Part of a small language model's weights.
Size: 8 layers, width 256, 12 heads of 32, MLP 704 SwiGLU, vocabulary 8192, 11.7M parameters.
Training: a variant of Muon for these matrices, 510M tokens, 3975 steps.
MLP neurons of a small language model. Each row is named by its layer, matrix (gate and up: input weights) and neuron, and shows model dimensions 64-159. Each number is 128 + 32 x the weight over its row's rms, rounded and kept within 0 to 255. A neuron's up and down rows have the sign that makes its largest values positive.
Before each neuron's rows, "fires on" lists the tokens most often at its 100 highest values on Wikipedia text that the model never trained on.

fires on: "=", " |", " career"
L3.gate503 [ 96 107 190 136 154  86  96 155  77 106 113 131 148 100 175 141 118 121  98 157 146 136  99  76 130 128 127 129  90 112 173 101 142 109 126 141 106  92 118 177 140  81 194 125 151 172 132 145 102 141 154  78 149  86  92 185  91 141 137 136  80  37 133 186 187 109 192 117  95  62 213 148 112 112 189  76 172 111 134 140  87  96 132  94 184 115 105 126 131  75 141  98 130 158 182 126]
L3.up503 [ 95 152 157 112  99  92 154 161  83 136 132 142 141  46 135 171 112 144 107 123 138 178 122 139 126 124 122 112  66 165 201  97  87 147 105 120 131  79 150 122 159  73 124 158 138  94 156 106  71 159 134 101 130 135  98 161 113  52 154 143 104 117 106 140 113 144 204 104 179 138 141 133  91 138 154 117 181  53 114 124  75 121 104 115 152 119 128  76 165  94  93  99 102 178 128 142]

fires on: " such", "=", " as", " to", " =", " like"
L3.gate105 [138  98 106  78  99  70 124 144 145 149 128 114 178 128 137 150 181 155 169 149  91 138 136 147 134  77 140 116 125  76 113 124 110  95 136 147 143 121 122  80 214 182 125 145 162 163  92  92 160 126 132  57  96 111 157  41 106 135  83 143 141  80  97  63 119 115 116  70 100  84 144 102 123 120  98 133 147 152 106 168 152 151 189 145 127 124  64  77 134 186 187 123 123  89 108  87]
L3.up105 [131 131  76 100 113 221 167 145 138 114 135 144 119  87 181 158 190 152 163 158  96 126 118  60 124 131  64  72 131 139 143 133 187 159 124 160 113 112 127 129 107 167  91 129 119 124 166 135 155 134  93 142 167 133 120 179 108 130 149 163  87 137  96 147 119 120  90 159 197 164  60 162 114 140  95 146 201 102 135  80 129 114 110 137 107 111 167  70 105 148 171 154 114  62 152  80]

fires on: " an", " a", " to", "s", " in"
L3.gate363 [ 59 105  99 164 163  89  75 106 125 167 115  79 130 162  66  57 161 143 126 149 140 142 130  89 103 179 138 121  58 124 112 140  83 129 113 103 131  94  99 120 159 160 137 158 130 109 102 153 174 143 136 128 129 141 183 146 109 183 111 143 134  73 154 105 130 116 113 100 126 116 118 151 169 105 163 114  97 122 137 148  74 131 190  81 126 161  61 117 145  95 122 170  91 153  87 118]
L3.up363 [ 92 127  78  85  96  76 146 154  84 131  94 175 119 118 147 117 113 159 125 176 120  87  96 122  59  65  92  70 170 178  90 166  42 186 135  77 113 140 153 116 142 201 169 126 139  79 103 106  90 171 133 155 103 131 108 124 169 118  74 128  65 104 152  99 180 142 137 122  99 146 104 139 117 139 128 180 148  86 160 128 137 156 173 117 117 124 117 162 134 137  39 147 159 122  51 153]

fires on: ":", " E", " Dan"
L3.gate135 [111  90 155 119  97 144 118  91 176 122 137  81 133  95 194 131 139  63 111 166 159 131 125 114 116  87 162 167 157  83 144  99 132  95 123 151 131 107 163 178 126 132 133 116 132 122 175  58 148 205 117 134  82 144 125 126 175 136 194 172 125 180  99 108 174 141 164 155 171 157 119 117 133 177 164 150 168 124 147 139 145 168 125  64 126  50 134 164 135 151 102 142  92 134 124  65]
L3.up135 [174  82 108 116 148 129 111 153 152  61 155 103 106 157 112  95 164 105  98 110 174  90  92 166  88 130 188 142 130  82 142 147 163 134 140 151  40 124 134 159  71 101 169 132 101  95 177 110 144 131 137  95 133 133 184 101 123 134 128 150 116 134 127 126 188  84 108 154 141 120 145 113 138 117 103 115 156 141  99 150 155 121 122 122  81 117 103  42 119 156 115 112 130 102 138  60]

fires on: ";", " |", ",", "|", " ;", " •"
L3.gate82 [144 139 130 124 114 134 131 160  79 140 130 141  82 125 171 196  92 159  92 152 113 122 137 137 105 157 124 172 120 111 107  84 140 152 102 111  79 116 137 145 163  60  50 155 126 136  81 128 133 151 149 131 156 120 101 120 116 182 128 155 142  85 108 156 132  86 156  93  84 119  93  78  68 131 156 120  82 133  95  91 108 133 138 152  95 106 183 125  58 157 126 100 100 164 130 106]
L3.up82 [144 120 151 139 112 110 144 137 118 134 203 145 102 130 171 190  73 174 102 135 124 156 138 129 157 189 141 191 122 181 110  94 150 152 103 156 169  96 102 120 125  74 124 136 160 186  99 126  80 160 173 105 169 142 171 105 110 128 110 151 160 111  89 141 154 129 166 181 104  63  84 137  79 105  97  88 136  95 104 110  72 171 148 122 157 110 161 123 141  89 104 146  92 191  77 124]

fires on: "\n\n", "\n", " League", " Inc", " the"
L3.gate144 [ 95 159 111 103 134 139  60  93 140  86 110 122 109 128 166 109 138 102 135 124  84 116 112  63 120 128 116 113 204  91  97 142 109 156 137 151 117 145 178 133  85 191 122 174  88 142 149 102  96  83 116  94 108  84 151  99 152 165 134  88  89 146 126 126 113 148 113  93  90 202 130  86 215 151 128 136 116 162 153 113 128 136 114 107  79 178 133  94 143  83 161 164 122 121 114 118]
L3.up144 [118 122 184 114 121  90 136 103 139 146 125 122  93 123 120 171 129 161 142 105 189 110 130 107 137 118 111 135 176  96 140 114 139 141 156 143 103 145 143 113 119 135 105 172  76  85  76 157 184  90  94 177  89  98 114 127  71 188 177 126  93 112 129 114 132 134 116  60 105 126 161 183 133 163 189 175 170 116 193 185 139 113 107 157 110 144 146  64 151 105 163 124 178  44 123 104]

fires on: ",", " century"
L3.gate121 [ 76 128 127 131 144 125 152 186 132 139 120 141 113 138  70 163 121  86 132 169 129 136 118 137  96 130 156 133 125  86 138 136 156 170 149 200  97 157 117  49  89 109 144 133 141 151  76 116 157  85  82 119  60  97  80 146 127  94 235 215 120 125 144  99 194 127  96  67 154 159 134 138  71 116 103 140 137 141  95 106 173 118 117 111 119 142 125 196 158 156  49 110 156 137 110 145]
L3.up121 [104 181 157 159 136 135 134 164 151  83 149 135 140 110 187 105 115 165 110 151 122  95  71 129 143  86 124 153 132 106 165 172  77 183 114 104  99 136 205 116 139 148 128 100 174 127 135 103  46  56  78 169  91 132 213 154 133 117 222 112 141 195 173  92 137 133 105 105 145 145 144 156 131 122  99 159  84 103 139 178 131 158 123 141 182 114 107 139 178 137 128 129  89 166 107  38]

fires on: " as", " to", "-", " under", " s", "der"
L3.gate253 [152 117 115 113 116 156 108 135  94 133 142 131  91 160  96  44 100 140 149 160 140  63 162  61 106  70 139 135 101 152 128 104 152 138 191 104 112  66 116 136 156 134 201 128 115 159  73 142 144 148 145 148 110 157 104  95 147 156 111 100 144  80 113  87 103 150  87 147 147 159  82  72 139  89  98 123 156  87 110 135 116 134 122  94 155 137 101 141 125 184 130 170 111 138 138  98]
L3.up253 [141 124 165 179 104 167 165  97 143 119 170 102  33 143 162  65 135 123  59 102 112 147 119 120 133 126  66 139 145 180 191  92 164 109 143 125 142  60 135 124 148 166 123 144 125 101  81 118 105 101 141 199 173 152  94 124 170  88 108 156 128 148 146 162 131 121 131 140 178  67 133 166  88 122 115 154 142 129 127 100 126 165 137 135 119 111 145 117 134 142 190 179 135  50 139 149]

fires on: "\n\n", "\n", "born", " after", "|"
L3.gate461 [126 139 125 139  77 161 133 153 102 145  55  86 102 143 172 110 108 164 100 203 157 124 106 142 168 121  91 119 127 128 115  88 157  73  61 150  91 111 122 123 129 132 146 105 112 100  84  83 129 102 158 138 126  83 156  77 151 138 104 163 122  72 198 163 132 109 122 151 172 128  79 135 136 172  82 163 137 110  75 156 162  93 170 167 120 171 111 174 106  63 204 123  97  84 144 153]
L3.up461 [123 124  93  90 128  64 170 102  99  55  70 131 155 114  84 159 143  92 161 139 134 110  92 107 153 137 131  89 139  73 167  88 108 102 169 150 117  87 173 100 101  62 131 114 104 157 100 177 107 131  79 143 120 123  83 166 142 112 140  88 135 158  93  97  67 133 105 112  66 151 138 165 157 128 117 140  96  74 143 162 130 137 132 143 115 126 123  72 126 121 115 130 155 153  58 133]

fires on: " of", "=", " in", " on", " (", " to"
L3.gate103 [115 163 159 180 118 123 184 166 144 160 139 198 144  69 114 146 101 118 112  70 144 126 143 166  59 113  74 150 139  64  73  95 108 125  89 171 130 116 144  76 135 161 172 144 103 160 137 103 151 157 132 132  85  73 115  83 151 140 144 124 119  91 191  96  78 142 151 149 100 132 135 157 117  60  83 119 104 138 160  99 197 119 157 129 166 167 169  98 129 141  80 101 137  80 129 111]
L3.up103 [147 105 135 170 132 114  73 192 144  46 107 204 184 102 168 100 142 121 197 129 116 111 120 115 150 116 101 138 191  91 143  78 167 174 212 122  90 149 123 116 100 120 141 121 128 158 118 105 152 130 102 115 152 117 161  89  83 114 131 144 148 141 149  76 146 162 164  78 121 109  70 156  85  88 134 162 162 174  84 131 200 164  80 131 100 105 117 158  59 104  94 107 121  91 120  76]

fires on: " is", "=", " was", " an", "History", " ="
L3.gate143 [140 123 125 128 120 136 160 124 100 164 128 122 121 147 198 133  74 133 129 136 126 125 121 137 184  89 152 152  95  94 163 112  84 135 107 147 125 128 100 150  81 119 146 111 178 136 164 115 137 139 129 143 108 112 163 151 142 127  62 166  68 107 137  93 133  89 127 167 119  77 159 111 103 150 156 120  96  81 167 187 103 118 190 139 100 133  45 176 130 167 192 213 148 135  86 106]
L3.up143 [116 172 134 118 100 102 135 183 106 138 173 189 180 115 100 129 133 119  82 105 121 128  82 136 145 173 127 102 107 118 146  83 111 167 111 114 159  73 160 146  90 114 103 198 135 182 171 151 170 170 157  83 126 106 127 135 157 100 111 139 113 103 166 117  89 106 141 126  92 185 215  95 141  90 166 165  84 101 143  82 162  92 135 131  59  89 117 142 142 147 194 115 108 151 166 191]

fires on: ",", " It"
L3.gate187 [ 94  92 148 110 137 122 180 148 156 109 151  46 128 120 146 157 135 137 155 138 125 101 149 110 133 136 102 121 139 103 118 120  68 101 167 176 164 115 107 122 150 135  99 112 106 106 164 151 142 152 130 123  97 110  94 141  95 101  98 111 156 107 121  82 216 171 102 148 199 166  78 130 138 168 142  91 156 121 131 137 149  95  89 106 106 125 166  64 148 179  74 125  64 121  77 100]
L3.up187 [103 118 134 163  69 166  69  79 177 119 119 112 124 137 187 107 128 139 101  93 127  73 116 104 126 163 125 120 117 171 116 159  65 112 128 125 102 157 123  83 117 136 137  86 162  63 108  93 103  96 120 170 111 143 168 141 128 138 111 142  77  81 104 115 129 107  83 104 147 134 106 183  96 137 198  81 135 136 118 109 185  91 109 172 100 132 135  90 115  85  95 171 168 140  87  72]

fires on: " |", " a", "|", " high"
L3.gate371 [100 147 134  79  69 140 111 108 110 201 180 198 164  47 136 205 135 150 136 147 178  80 122 132 134 140 137 129 138 156 189 147  89 138 112  92  99 148 104 107 105 165 102 205  89 137 129 104 136  78 128 146 156 110  81 170 181 138 131 125 111 118 117 170 121 146 160 152 116 140  99 155 108 115 155 158 107 150 124 119 117 124  74 176 151 119  99 137 203 124 156 182 114 166 152  98]
L3.up371 [141 126  94  87 165 180 129 160 107 141 152 130 178 112 107 173 115 155 112 125 128 141 151  83 131 130 154 121 146 145 145 193  71 129 130  96 135 202  69 151 109 123  94 180  89 159 140 155  66 129  74  95 159 110 154 148 108 140 116 110  98  95 193 178 177 127 211 154 117  95 103 128 113 115 122 186 149  97 133  95 144 133 132 162 128 149 158  88 146 138 150 157 103 112 142  96]

fires on: ",", " the", " and"
L3.gate196 [102 146 120 103 131  56  71 149 148 100 107 105 120 106 106 191 127 134 154 119  65 134 188 168  99  78 129 100  97 101 115 160 188 165 124 136  94 180 144 160 111 105 132 113 124 125 127 139 149  98  36 156 162 134 127 142 140 171 134 144 134  78 122 107 141 115 173 115 192 179  93  84 139 111  81 159 119 137 142 137  95 118 158  85  89 137 155 111 172 152 140  60 135 123 105 169]
L3.up196 [ 96 164 112  88  89  93  81 169  88  49 120 174 122 120 125 155 141 107 157 134 160 183 159 127 151  88  97 160  74 134 123 128 158 134 171 113 150 161 130 125 163 173 127 109  71 146 157 125  82  91  85 151  83 138 128 148 144 146 108 139 210 122 130  97  80 127  99  79  93 122 163  75  89  96  73 138 122 150 164 156  82 110  84 108  73 178 157 128 139 116 144 145  76 137 144 179]

fires on: ":", ".", " on", " 21", "="
L3.gate63 [ 79 104  94 120 154 155 104 121  96 147 155  95 163 181 169 137 118 101 108  99  81  95 133 118 133  79 168 137  62  68 108 102 208 112  83 158 144 108 131 110 104 123  99 153 153 141 178  82 157 161 135 139 165 150 125 131 180 149 128 136 110 164 134  99 107 101  58 154 152 135 146 120  94  85  84 112 110 114 149  80 150 161 106 158 192 132 117 146 144 152 103 144 149 137 140 147]
L3.up63 [142  82 108 138 159 131 110 133 166 160 105 134 136 161 148 120 169 185 148 100  74 153  95 157 136 139 173 130 150 133 161  85 195 125  92 125 129 150 130 131 110 130 147 139 178  76 138  69 106 143 122 164 127 158 122 179 181 117  93 140 129 154 138 111 128 116 135 111 158  99 118  65  97 145  91 143  49 112 107 166 174 147  94 131 145 120 120 137 138 150  98  98  97 133 142 162]